MLP neurons of a small language model. Each row is named by its layer, matrix (gate and up: input weights; down: output weights) and neuron, and shows model dimensions 112-239. Each number is 50 + 10 x the weight over its row's rms, rounded and kept within 0 to 99. A neuron's up and down rows have the sign that makes its largest values positive.
Before each neuron's rows, "fires in" lists the words (lower case) most often at its 100 highest values on Wikipedia text that the model never trained on.

fires in: "its", "per", "every"
L2.gate454:54 48 56 50 33 42 57 54 56 74 38 51 39 42 55 60 57 56 50 52 43 48 49 60 51 51 45 61 54 41 59 35 50 56 63 40 61 57 55 33 56 49 38 47 59 56 57 39 58 56 37 59 66 63 63 50 50 42 46 45 40 43 71 46 51 58 42 55 46 61 53 52 40 56 48 59 58 41 73 56 49 49 47 58 33 56 77 55 49 49 46 36 57 49 51 29 60 60 52 70 50 42 71 78 43 47 57 65 61 40 51 55 54 46 66 49 56 59 61 38 30 68 45 47 53 58 44 70
L2.up454:61 55 34 42 32 49 32 60 46 57 51 49 45 50 61 53 47 47 50 49 29 37 54 49 56 52 39 47 52 60 53 40 56 59 65 32 50 46 62 45 26 57 57 47 53 59 55 52 61 41 44 56 69 53 49 47 53 62 53 50 45 56 70 45 71 57 39 51 41 64 50 47 39 47 41 43 59 44 47 43 51 52 59 28 41 45 58 40 53 39 44 43 57 38 52 21 41 61 34 48 41 65 38 50 60 42 56 49 59 38 36 45 41 65 44 36 45 51 62 39 49 43 22 53 45 62 68 47
L2.down454:43 44 61 52 60 50 44 43 40 54 29 51 54 35 51 74 48 41 57 42 59 49 66 65 48 60 45 54 54 42 39 40 28 57 58 53 50 41 59 43 47 66 35 41 45 59 59 68 49 49 38 48 59 54 53 54 46 43 48 44 48 48 58 50 33 39 36 40 44 47 55 57 50 65 50 34 59 24 57 62 65 45 46 51 27 50 51 59 37 48 47 41 61 62 52 29 49 57 60 43 69 51 58 68 51 57 51 54 55 52 61 33 65 52 58 29 52 52 56 43 39 59 51 45 47 63 30 57

fires in: "were", "been", "be", "being", "those", "are"
L2.gate241:39 49 56 56 47 52 20 38 57 51 48 64 40 39 58 50 63 48 60 46 51 52 51 36 59 52 54 37 48 49 67 48 47 46 33 39 60 54 61 54 53 71 60 40 46 49 49 28 50 67 51 54 36 54 66 39 56 40 57 51 64 63 51 51 49 55 72 43 58 26 53 45 47 39 34 48 45 55 23 54 48 43 44 45 52 45 51 53 39 39 65 51 57 64 58 43 53 52 52 49 68 46 62 36 52 44 46 78 50 44 46 49 59 35 50 44 63 33 43 40 41 56 52 58 56 47 49 64
L2.up241:57 23 39 27 56 71 42 42 46 49 54 47 40 61 39 28 40 39 54 47 44 51 65 34 38 37 52 57 42 51 52 55 43 43 54 45 42 54 50 60 29 51 53 69 46 49 57 36 36 49 49 56 72 51 40 63 63 35 52 57 45 49 60 50 69 56 46 42 54 36 54 55 42 53 62 33 46 53 40 52 62 48 56 48 53 53 49 73 47 47 69 45 48 47 33 58 64 57 25 45 42 41 53 52 62 45 47 55 47 55 49 59 57 37 45 41 46 38 46 36 38 56 52 50 48 58 46 38
L2.down241:43 39 45 54 41 46 37 53 26 44 47 66 53 57 43 59 39 37 46 50 56 45 46 43 49 59 57 36 63 55 69 31 32 55 42 59 55 56 52 57 63 33 67 44 17 56 46 66 60 60 44 31 45 60 56 54 68 45 45 50 38 67 44 38 49 60 44 47 41 49 37 63 50 57 59 28 53 51 41 48 44 55 42 48 50 61 51 60 49 43 43 37 36 55 49 48 43 75 60 52 50 57 66 54 48 56 44 66 56 47 47 62 68 54 45 37 48 68 59 72 51 60 63 44 39 43 58 59

fires in: "other", "various", "were", "different"
L2.gate305:45 55 46 38 56 42 59 74 57 53 49 59 56 60 42 45 50 36 61 63 48 45 48 34 59 34 45 47 56 53 52 43 41 27 47 30 54 60 53 34 36 51 59 52 57 46 78 50 58 36 58 56 70 55 42 44 67 15 51 58 40 60 61 59 42 59 53 49 49 46 48 48 61 40 48 40 41 35 57 56 40 50 54 51 51 64 39 62 68 60 56 39 42 47 37 44 61 62 64 47 56 53 50 37 44 37 59 42 49 73 51 38 47 59 51 46 49 46 42 39 41 42 48 47 44 56 31 45
L2.up305:40 64 67 60 72 56 50 54 40 58 45 48 49 53 80 57 56 50 42 55 58 60 42 37 42 55 40 53 57 57 44 62 61 49 45 46 53 68 61 48 66 66 49 60 40 36 50 36 66 46 57 29 54 44 46 46 35 42 30 52 40 60 48 34 52 62 64 54 60 58 37 67 65 69 46 39 54 49 53 49 53 51 45 52 46 52 31 49 48 46 48 46 73 48 45 28 40 44 47 59 57 60 43 63 47 52 46 65 46 56 48 60 52 51 37 36 39 45 47 53 58 57 50 49 56 50 46 35
L2.down305:48 56 41 79 78 62 53 58 38 52 59 57 56 45 39 46 40 34 58 44 48 45 43 42 58 45 53 55 51 27 41 51 44 41 39 44 47 55 40 65 62 72 55 48 32 60 48 63 58 47 41 49 51 41 47 44 63 48 48 46 62 53 58 54 54 57 52 46 62 52 52 54 60 82 55 49 60 51 59 54 46 42 43 52 17 52 33 50 57 56 48 34 66 56 44 56 64 48 43 50 44 60 44 30 61 54 53 49 42 53 37 62 37 57 44 31 38 53 57 58 59 49 48 49 77 40 32 65

fires in: "time", "like", "as", "than"
L2.gate507:49 62 52 65 45 51 53 48 61 56 55 41 47 24 43 43 34 60 49 43 48 73 35 38 46 37 53 56 43 52 47 66 69 37 61 40 58 58 51 34 45 45 34 53 55 42 34 57 56 39 39 41 48 43 35 39 44 64 32 51 55 59 44 46 45 51 61 29 52 49 71 39 34 48 47 45 44 50 46 58 55 54 38 63 50 43 52 45 41 38 54 45 47 42 34 69 51 45 59 52 44 33 45 35 54 48 47 37 37 45 56 33 30 44 46 62 43 47 51 45 54 39 61 51 52 47 46 60
L2.up507:52 45 48 48 50 59 43 41 52 39 47 26 45 46 70 77 34 56 59 54 40 51 53 62 49 67 43 43 53 57 52 62 55 46 54 57 51 70 57 47 50 46 48 54 44 51 38 52 54 51 55 34 47 37 61 31 46 46 39 66 47 58 55 48 39 43 64 55 37 46 42 63 46 45 45 37 40 54 48 54 29 47 57 46 64 47 43 66 57 63 51 56 46 34 64 48 58 52 34 50 46 42 45 34 43 68 50 43 61 37 50 43 46 50 45 50 45 58 59 47 49 60 50 58 29 51 64 51
L2.down507:46 49 55 65 60 44 51 45 42 47 61 55 45 48 43 48 62 34 61 48 40 41 43 57 54 57 52 42 54 40 53 59 38 52 58 64 36 50 45 76 42 51 55 76 50 30 67 59 57 53 58 51 53 35 56 46 54 49 58 40 44 35 41 50 50 45 57 50 39 58 59 49 35 52 59 43 58 33 66 46 46 40 54 54 76 57 55 57 46 43 53 58 61 33 56 56 49 53 44 39 24 42 70 47 47 58 28 48 55 44 52 50 30 60 57 58 60 55 39 73 38 44 48 56 40 59 54 58

fires in: "part", "as", "to", "use", "parts"
L2.gate445:41 76 42 65 55 61 39 38 58 69 46 47 43 52 39 50 48 36 42 38 45 50 57 50 64 45 67 60 37 57 71 44 63 48 48 53 61 43 45 55 46 54 62 40 58 35 45 60 56 44 56 47 72 59 44 55 33 40 65 52 39 69 61 42 50 57 32 46 49 65 45 47 48 75 53 34 47 52 55 36 60 60 54 43 62 55 52 49 59 58 41 41 54 46 54 43 53 41 51 57 31 45 43 31 54 57 73 37 50 58 42 54 37 49 50 49 47 47 50 56 43 49 60 64 43 38 58 41
L2.up445:53 39 64 43 58 18 65 41 63 49 50 47 49 59 48 60 48 48 58 50 48 60 49 57 35 63 40 46 36 45 66 37 49 57 63 43 61 54 62 55 67 49 57 48 62 50 54 62 59 73 53 38 31 42 56 54 55 55 52 58 65 52 36 79 49 57 36 43 77 69 45 56 54 50 64 47 28 59 39 71 38 58 60 39 55 47 60 44 42 43 60 54 47 61 36 53 41 47 58 54 48 69 38 63 55 56 42 49 56 44 60 43 56 63 45 36 43 56 46 60 50 53 38 52 51 64 54 37
L2.down445:37 45 37 49 57 70 50 65 44 47 38 50 57 56 62 65 56 49 42 55 57 73 47 49 61 40 64 42 49 28 52 59 62 31 54 51 48 80 58 40 70 48 25 40 49 61 44 37 57 49 53 56 52 41 42 52 51 53 39 65 46 45 42 56 47 48 50 58 53 47 65 36 52 50 51 54 46 42 72 43 39 52 61 41 31 59 40 38 54 50 55 52 45 46 50 34 47 49 50 68 43 44 32 68 53 64 37 50 66 55 47 65 46 49 53 37 41 37 53 60 40 80 51 35 48 66 37 50

fires in: "became", "as", "become", "becomes"
L2.gate644:52 45 55 57 52 56 61 48 71 48 52 41 35 44 55 53 33 59 65 51 44 51 52 51 55 42 59 55 58 52 49 54 42 42 52 40 52 46 45 62 42 50 42 29 65 59 52 49 40 50 71 45 62 43 41 28 66 59 36 58 49 45 47 46 57 30 53 46 54 58 46 40 37 51 57 41 35 63 38 53 56 40 52 35 50 41 23 51 42 57 53 37 61 52 55 53 34 53 62 57 39 27 68 55 64 64 54 50 41 57 42 49 51 43 36 70 59 35 62 47 46 35 57 47 44 53 47 56
L2.up644:45 71 71 53 46 55 40 60 63 36 52 71 42 32 39 50 53 40 31 46 56 47 45 66 40 68 55 55 61 55 42 54 46 31 65 57 43 38 55 42 65 60 54 39 47 60 56 36 33 36 55 63 65 46 49 57 48 64 51 54 51 43 45 51 33 49 57 56 48 30 71 48 62 58 46 65 57 54 38 65 43 54 68 34 66 47 56 40 31 60 35 47 53 38 42 54 53 43 67 44 44 55 49 44 62 46 37 65 50 46 45 55 50 60 48 49 42 43 41 49 61 52 45 29 42 52 41 50
L2.down644:33 66 51 31 55 45 44 58 67 53 67 62 38 49 43 35 39 42 45 49 57 57 52 43 46 49 42 36 56 51 37 27 61 47 55 51 35 51 41 48 60 51 46 41 45 33 52 59 51 56 42 54 56 58 50 35 43 32 43 51 40 62 57 47 43 49 46 60 49 50 43 47 50 69 70 69 55 57 43 63 36 55 47 45 44 58 58 49 51 56 43 64 65 55 49 29 47 45 60 69 52 23 46 50 48 61 33 63 67 50 56 53 47 52 42 57 54 51 50 44 54 73 41 32 45 63 46 64

fires in: "main", "became", "social", "primary", "as", "co"
L2.gate648:55 66 42 30 45 58 58 32 47 77 37 59 50 42 56 49 53 45 45 68 67 43 50 46 69 40 62 41 41 48 70 48 55 45 53 34 47 57 55 57 59 60 54 45 62 68 58 62 69 59 53 40 45 56 72 49 58 38 56 37 42 54 54 46 42 60 82 55 34 52 53 24 49 48 49 45 36 28 56 72 44 52 67 62 42 55 49 49 62 50 30 47 55 41 52 60 52 59 62 52 39 56 53 34 54 59 43 46 42 50 43 66 66 43 47 53 46 57 45 54 38 67 57 40 21 45 58 49
L2.up648:57 48 54 58 49 72 43 55 56 59 58 40 35 55 46 73 38 55 66 51 32 56 49 68 40 44 58 40 58 47 76 37 45 47 63 52 51 54 60 34 65 50 40 43 62 44 56 44 53 42 49 51 42 58 49 46 39 53 28 52 33 53 48 57 54 60 49 68 41 39 58 45 54 49 47 40 50 67 45 41 52 40 56 51 58 37 25 41 48 60 56 59 48 37 49 50 44 43 46 52 47 36 53 45 49 53 46 51 58 45 48 48 43 52 56 36 43 61 50 61 55 67 18 54 51 21 51 80
L2.down648:45 40 62 58 39 47 37 58 74 56 61 52 48 52 50 48 24 50 57 59 36 33 45 41 51 56 49 65 53 37 47 57 40 66 54 56 37 53 45 43 44 49 38 58 54 47 41 49 52 43 34 52 51 53 67 43 53 61 53 48 60 43 30 34 60 46 74 41 48 49 55 57 40 50 37 44 34 53 55 54 58 27 54 44 46 59 35 55 34 57 58 51 36 60 58 41 24 50 49 75 70 59 54 48 43 49 40 56 43 40 60 49 46 61 54 38 50 55 72 54 54 47 44 42 48 49 56 62

fires in: "to", "and"
L2.gate293:54 47 58 58 44 31 58 53 68 59 46 43 51 39 51 52 56 50 55 65 51 35 32 60 47 49 44 49 35 58 42 51 48 35 65 52 45 31 50 39 31 42 76 42 44 64 56 54 52 56 43 46 53 67 57 45 56 44 65 53 63 51 56 50 52 48 64 59 62 50 52 41 48 36 38 63 31 42 61 46 54 32 45 47 59 46 37 54 23 67 43 57 49 62 63 49 49 39 34 67 53 75 52 31 47 38 55 46 47 42 56 52 53 49 60 48 39 39 49 54 36 36 39 45 47 46 50 36
L2.up293:56 56 65 55 58 51 53 39 51 64 42 48 37 67 40 50 49 41 37 63 52 43 51 48 62 40 45 33 59 50 63 53 54 53 51 36 42 51 47 46 50 45 64 46 52 37 42 50 39 49 33 53 40 43 58 53 50 41 52 64 60 48 47 39 53 35 25 28 58 50 52 52 50 62 57 58 34 44 37 39 48 53 51 53 64 41 43 55 63 54 30 46 41 40 44 44 53 57 59 61 51 47 41 70 45 58 51 47 41 45 53 46 34 59 33 55 64 61 51 44 59 48 31 56 37 43 44 46
L2.down293:42 55 51 68 44 50 51 56 56 41 56 65 39 50 45 64 32 37 35 45 52 42 74 57 59 39 39 57 59 50 59 50 44 51 40 59 41 55 64 49 51 67 44 50 55 74 45 59 47 50 43 51 50 56 63 46 56 28 40 38 69 61 55 53 68 50 59 53 64 48 52 39 33 48 59 56 47 52 65 44 57 61 57 49 64 62 62 46 53 48 38 49 37 43 48 64 43 43 55 51 58 74 43 65 34 64 36 45 54 66 44 49 59 56 68 45 40 46 50 65 60 51 65 31 53 64 43 65

fires in: "are"
L2.gate697:37 39 54 36 55 59 43 40 45 42 47 46 35 45 35 49 34 47 50 28 46 35 33 44 47 47 47 46 58 46 63 44 64 32 51 50 64 60 60 54 40 71 42 60 57 53 74 26 27 48 48 46 53 49 41 50 67 42 59 54 58 65 50 73 49 56 28 48 51 39 61 45 45 46 44 56 57 54 44 70 78 54 45 28 52 56 45 56 56 47 57 32 36 43 55 40 59 65 47 58 39 28 41 46 40 41 52 43 48 34 54 60 69 56 24 49 46 43 43 49 34 52 50 40 44 58 39 54
L2.up697:41 44 51 43 52 53 37 51 48 56 47 41 43 29 27 58 43 46 42 39 57 43 44 57 42 47 53 54 48 45 68 47 47 39 46 49 46 63 58 54 52 60 52 40 50 67 64 25 24 46 44 39 50 54 50 52 69 39 62 43 60 55 42 69 53 65 48 58 45 32 59 54 49 46 42 66 73 82 41 66 55 54 53 60 50 59 61 60 51 37 49 32 38 38 42 38 69 56 44 52 41 39 46 39 38 35 60 64 72 25 54 57 59 53 49 50 43 46 44 51 37 56 44 48 45 58 53 69
L2.down697:37 47 56 42 50 54 53 53 47 45 58 74 49 37 46 55 50 41 38 36 45 52 52 58 70 48 55 47 59 59 53 44 46 78 55 57 46 46 38 44 49 57 48 41 24 55 48 51 38 57 31 65 55 44 44 39 57 29 41 51 39 61 52 37 48 64 43 46 32 54 52 69 49 59 46 38 56 48 51 66 50 60 45 53 44 50 56 60 62 48 38 55 57 43 45 58 62 51 45 47 51 29 51 48 44 34 43 64 54 44 48 39 51 54 48 00 47 63 55 60 48 56 67 51 55 67 44 63

fires in: "to", "for", "become"
L2.gate144:39 61 54 45 49 57 54 49 63 55 64 61 45 36 41 48 61 51 45 55 67 61 53 52 58 57 55 66 58 53 46 44 58 50 32 58 49 48 61 54 46 42 46 44 73 58 43 62 60 57 52 52 42 70 47 66 28 44 56 46 54 69 60 40 52 68 50 52 60 41 51 43 51 62 44 24 49 59 58 54 49 32 51 33 66 54 53 48 52 63 55 51 51 33 32 52 50 50 63 32 56 44 33 60 62 48 49 52 31 52 47 70 46 29 46 70 41 62 62 40 67 40 48 44 51 54 55 44
L2.up144:54 57 55 37 42 56 56 55 66 66 48 40 44 50 54 64 49 46 57 48 31 52 58 42 56 52 57 42 41 50 53 48 62 24 43 54 62 50 59 44 61 51 60 72 45 47 62 57 50 51 37 38 55 45 34 53 59 37 57 59 55 64 36 53 45 57 44 38 55 51 42 42 48 62 39 52 50 50 45 43 59 52 53 46 54 35 45 29 57 55 52 51 64 45 67 30 36 39 46 80 50 39 56 51 64 62 44 61 51 60 60 51 36 42 41 40 63 52 54 36 62 38 34 47 42 32 33 43
L2.down144:45 45 58 45 53 65 56 55 54 61 57 47 47 59 55 66 39 30 49 56 54 58 50 31 49 51 48 32 41 33 59 52 40 40 42 68 63 56 69 46 41 35 36 51 51 52 60 66 62 55 66 55 66 59 27 64 57 43 47 60 44 46 47 52 70 41 46 56 52 54 57 48 49 65 55 77 37 52 57 44 49 37 51 75 44 50 47 50 34 49 61 43 55 37 65 54 48 49 49 47 37 56 63 46 51 61 50 69 38 59 63 44 37 49 45 41 53 39 51 54 60 48 47 42 52 61 40 60

fires in: "to"
L2.gate403:56 66 45 67 38 52 41 46 45 67 49 47 45 48 52 37 51 48 56 50 43 38 63 43 62 52 56 59 58 31 60 53 49 51 53 65 54 35 39 48 52 50 56 37 59 60 42 54 57 53 53 42 42 47 30 55 40 62 44 49 56 63 55 49 41 69 46 37 49 47 40 54 36 53 48 43 34 58 56 51 59 42 66 55 60 56 48 55 55 49 61 53 65 60 62 59 71 55 48 47 42 51 19 28 55 67 53 58 60 57 36 50 37 53 52 55 45 61 44 57 48 40 47 42 31 30 66 27
L2.up403:36 37 54 57 53 49 47 62 43 49 45 36 42 64 51 70 66 58 46 42 32 51 49 59 48 61 40 47 65 46 51 46 43 46 31 64 61 54 57 47 43 49 52 38 39 49 52 51 45 66 47 46 41 73 45 63 28 68 47 49 56 73 43 59 47 51 56 41 47 58 42 50 46 55 57 47 45 53 47 43 44 37 58 56 70 60 59 54 58 37 64 70 61 64 54 62 54 47 47 46 51 59 43 61 44 37 52 46 44 61 69 48 46 54 33 29 59 46 64 39 24 38 40 45 44 53 45 42
L2.down403:50 52 54 54 53 36 49 59 59 61 52 41 40 44 36 46 53 50 48 44 47 57 42 57 53 58 47 50 41 02 46 49 52 71 37 58 55 44 40 61 43 39 46 59 51 54 58 46 40 51 40 50 48 56 44 42 50 52 43 48 55 58 55 43 36 49 52 50 53 67 62 58 48 54 51 62 44 51 59 45 47 39 61 58 69 61 49 52 50 40 47 54 58 60 49 54 38 58 57 62 59 72 57 50 55 41 25 50 59 54 57 55 65 55 45 54 56 38 69 59 48 54 37 46 60 61 29 50

fires in: "to", "in", "association", "prize", "institute"
L2.gate542:63 75 52 56 57 37 59 45 40 52 35 55 49 53 20 44 61 40 64 49 57 55 33 53 57 52 80 39 48 35 46 53 43 58 59 52 55 35 48 38 63 41 66 33 49 45 59 55 49 30 71 55 53 61 43 56 32 59 54 42 44 45 49 56 35 38 49 43 62 56 37 40 45 49 57 46 61 50 34 48 45 49 61 45 46 30 67 36 45 63 56 47 61 35 58 33 43 51 67 40 45 29 51 29 55 53 51 55 57 43 53 51 41 44 44 43 48 39 46 48 41 41 65 62 45 57 62 22
L2.up542:39 58 44 48 64 66 38 42 45 50 47 69 63 56 53 39 67 46 52 49 60 53 28 52 62 65 32 49 42 61 44 51 62 55 51 57 58 51 43 61 42 50 42 49 53 48 27 45 54 52 49 42 43 52 43 49 45 44 33 49 51 32 55 60 40 33 48 71 41 65 65 46 54 57 49 45 60 40 44 43 48 67 56 55 57 42 42 37 60 27 54 63 71 60 30 51 43 36 45 28 39 48 32 51 70 49 77 57 48 47 44 50 42 39 44 59 34 32 44 43 56 33 52 52 59 62 53 39
L2.down542:52 71 41 55 63 50 53 58 53 52 44 48 68 39 45 68 70 45 47 50 50 39 55 48 47 50 47 50 42 43 35 36 53 51 63 42 43 49 35 55 62 31 47 65 39 33 65 57 53 58 52 34 59 48 45 57 66 36 62 34 58 46 56 50 19 61 42 59 51 46 33 77 44 53 59 61 40 46 43 48 50 63 49 55 65 47 25 43 58 58 46 59 49 53 48 43 67 39 55 37 49 45 40 40 51 47 40 55 49 45 48 67 54 47 39 43 43 40 39 56 40 51 54 59 64 59 44 50

fires in: "for"
L2.gate332:55 45 68 78 42 53 51 36 61 57 27 55 63 74 50 44 60 57 42 42 49 45 58 51 47 55 45 60 39 33 46 50 42 48 45 68 63 45 23 43 42 61 47 32 41 49 45 31 37 51 39 49 36 47 43 50 37 64 63 30 47 45 52 29 24 45 41 54 58 43 52 36 55 55 66 35 59 58 53 38 55 46 50 45 51 49 48 73 44 53 57 48 64 34 70 53 37 52 55 50 29 63 42 44 40 43 48 74 36 53 43 56 32 44 59 50 35 54 60 59 49 49 50 52 41 57 43 50
L2.up332:49 57 70 53 49 56 56 53 44 53 40 47 63 78 45 45 68 53 42 50 55 43 64 47 52 62 45 46 44 30 58 44 47 49 52 65 69 59 36 45 56 54 46 44 57 52 47 39 49 47 42 42 37 38 47 64 41 53 51 33 58 61 30 41 43 36 57 46 50 40 35 34 61 54 51 35 47 71 62 38 59 52 51 52 37 53 31 63 59 60 64 56 51 32 54 43 35 63 48 51 45 54 29 45 52 42 57 72 50 55 47 49 28 43 47 46 23 77 69 59 51 35 64 39 34 45 50 55
L2.down332:48 47 51 47 53 49 55 52 52 48 53 54 46 55 56 50 54 44 48 42 52 58 57 47 69 40 56 47 58 00 46 45 50 73 47 55 51 60 39 48 49 50 41 46 41 50 48 39 38 53 42 52 56 54 51 49 36 49 47 42 60 51 46 49 47 56 49 39 57 60 57 57 47 54 54 61 57 61 52 41 39 51 59 54 50 54 50 38 51 56 45 37 51 54 53 48 48 46 54 58 59 67 45 44 48 53 44 49 59 47 56 44 47 51 56 54 39 48 60 48 61 38 50 40 58 65 35 59

fires in: "is", "very", "are", "s", "its", "became"
L2.gate699:59 40 49 59 45 42 43 58 48 40 59 46 54 37 45 55 63 43 57 40 54 55 27 56 48 54 54 62 42 53 53 39 60 47 60 39 28 51 71 58 54 37 60 37 68 27 53 61 48 44 42 61 59 63 51 49 38 62 43 44 60 59 55 62 63 38 56 34 30 46 57 50 62 41 44 39 55 56 53 75 42 67 46 52 54 54 62 43 45 66 56 49 41 44 55 56 47 50 60 41 36 50 53 55 49 56 43 41 45 41 53 51 62 51 40 47 80 54 57 46 56 34 57 52 49 35 44 62
L2.up699:58 67 28 35 47 52 57 50 53 56 43 61 36 67 39 52 43 58 46 60 35 58 51 43 47 35 49 49 64 49 49 50 69 48 51 38 54 48 63 38 57 66 51 68 58 57 41 43 49 49 47 67 49 40 55 57 57 55 67 71 62 64 32 62 61 69 50 45 56 46 54 46 54 58 39 51 43 50 41 56 43 58 49 58 46 48 43 34 53 57 46 39 52 49 51 50 55 65 43 51 53 62 46 48 55 44 31 46 69 54 42 40 53 24 52 34 51 45 41 59 55 54 42 48 47 47 61 39
L2.down699:58 53 38 64 39 49 42 55 60 57 45 57 57 45 46 57 74 65 54 49 60 52 47 53 63 36 52 62 43 44 56 52 29 51 53 63 46 51 53 31 39 61 35 47 38 52 48 40 49 44 47 66 66 66 31 36 42 49 65 37 59 55 60 56 45 55 34 48 35 50 56 37 56 67 58 46 55 53 49 68 48 51 48 39 51 37 57 70 55 69 44 53 56 46 41 74 49 43 45 52 55 60 47 46 48 43 42 34 46 36 55 50 55 45 61 61 64 68 49 45 46 56 68 46 78 62 66 52

fires in: "south", "north", "southeast"
L2.gate204:54 57 48 49 51 49 55 58 60 62 56 46 50 56 46 59 51 36 73 57 39 40 65 36 46 52 64 48 48 32 58 46 41 47 54 36 54 56 48 65 51 68 22 59 49 37 56 56 68 44 40 59 43 34 64 36 66 51 48 51 45 48 54 55 50 46 44 56 60 55 35 53 44 40 33 49 38 51 50 42 37 36 36 55 50 60 53 41 50 66 36 61 61 58 61 49 45 58 53 53 38 55 39 54 71 28 39 51 43 56 21 59 42 60 43 38 37 60 52 43 47 36 49 52 54 52 51 37
L2.up204:57 40 58 61 49 67 62 55 40 40 56 54 66 62 44 50 64 48 60 65 44 55 56 41 37 72 34 33 47 31 65 35 65 54 70 36 53 55 32 65 41 63 43 36 51 39 52 35 45 65 35 48 49 40 33 44 41 56 44 48 67 54 59 62 48 44 39 58 47 46 55 56 62 39 54 55 28 50 38 37 55 50 67 51 50 40 58 28 54 47 49 67 44 51 56 59 41 45 61 52 37 39 60 64 53 41 59 53 43 41 53 64 45 40 40 37 39 43 46 47 50 48 63 44 67 55 35 32
L2.down204:54 58 34 55 47 48 79 56 40 49 45 44 43 54 50 57 44 28 45 54 68 49 49 47 40 55 43 47 49 39 66 31 55 77 45 45 39 50 53 57 52 73 60 53 40 38 46 41 70 71 51 55 53 41 48 66 44 52 51 56 42 53 43 56 49 29 46 56 48 51 55 68 44 43 42 25 48 58 44 37 48 52 42 32 53 56 49 59 39 29 72 49 48 44 57 48 52 33 49 64 51 36 47 58 58 69 56 54 52 46 37 43 58 38 46 39 55 60 39 44 46 51 55 39 58 60 33 35

fires in: "end", "because", "that", "time", "first", "other"
L2.gate176:42 56 50 43 47 55 38 60 46 53 49 35 50 62 33 47 46 43 42 46 58 46 55 47 43 56 42 60 52 47 70 62 49 31 52 62 53 57 32 37 67 51 42 58 55 50 39 54 49 50 51 32 50 56 48 43 43 50 54 50 51 55 62 47 53 66 52 32 37 55 70 42 62 53 47 54 38 45 57 44 45 69 45 46 63 43 32 47 52 54 51 45 54 54 54 53 47 49 50 64 39 42 47 42 53 49 54 52 36 54 45 30 31 54 66 57 50 52 70 64 65 38 42 57 52 38 64 57
L2.up176:45 55 45 71 41 56 32 35 51 35 47 31 52 59 45 48 54 53 22 43 55 48 46 37 46 40 53 68 45 62 44 61 54 62 61 66 59 51 56 30 57 55 61 62 52 35 64 48 38 51 50 68 53 58 50 45 52 43 44 55 60 41 43 72 53 44 51 48 62 50 58 42 49 32 49 44 59 50 46 66 67 57 47 56 42 45 42 33 32 49 73 60 44 58 45 60 49 72 57 51 38 48 45 53 30 65 31 50 59 38 51 59 44 54 48 66 40 63 51 53 42 72 55 48 55 31 69 62
L2.down176:64 48 39 44 76 54 45 51 36 40 37 48 45 58 43 44 65 52 52 55 56 52 61 32 63 52 70 74 62 42 39 44 62 49 39 65 57 58 49 45 43 41 50 48 48 55 53 55 46 48 64 57 69 30 36 54 54 41 52 61 51 55 34 62 57 46 47 43 59 64 31 58 57 34 62 55 60 29 51 48 43 57 70 64 53 39 56 42 35 48 65 34 56 46 44 41 49 52 49 66 46 59 54 46 44 70 33 41 50 38 43 57 43 52 47 44 23 61 46 68 50 69 38 62 63 62 40 51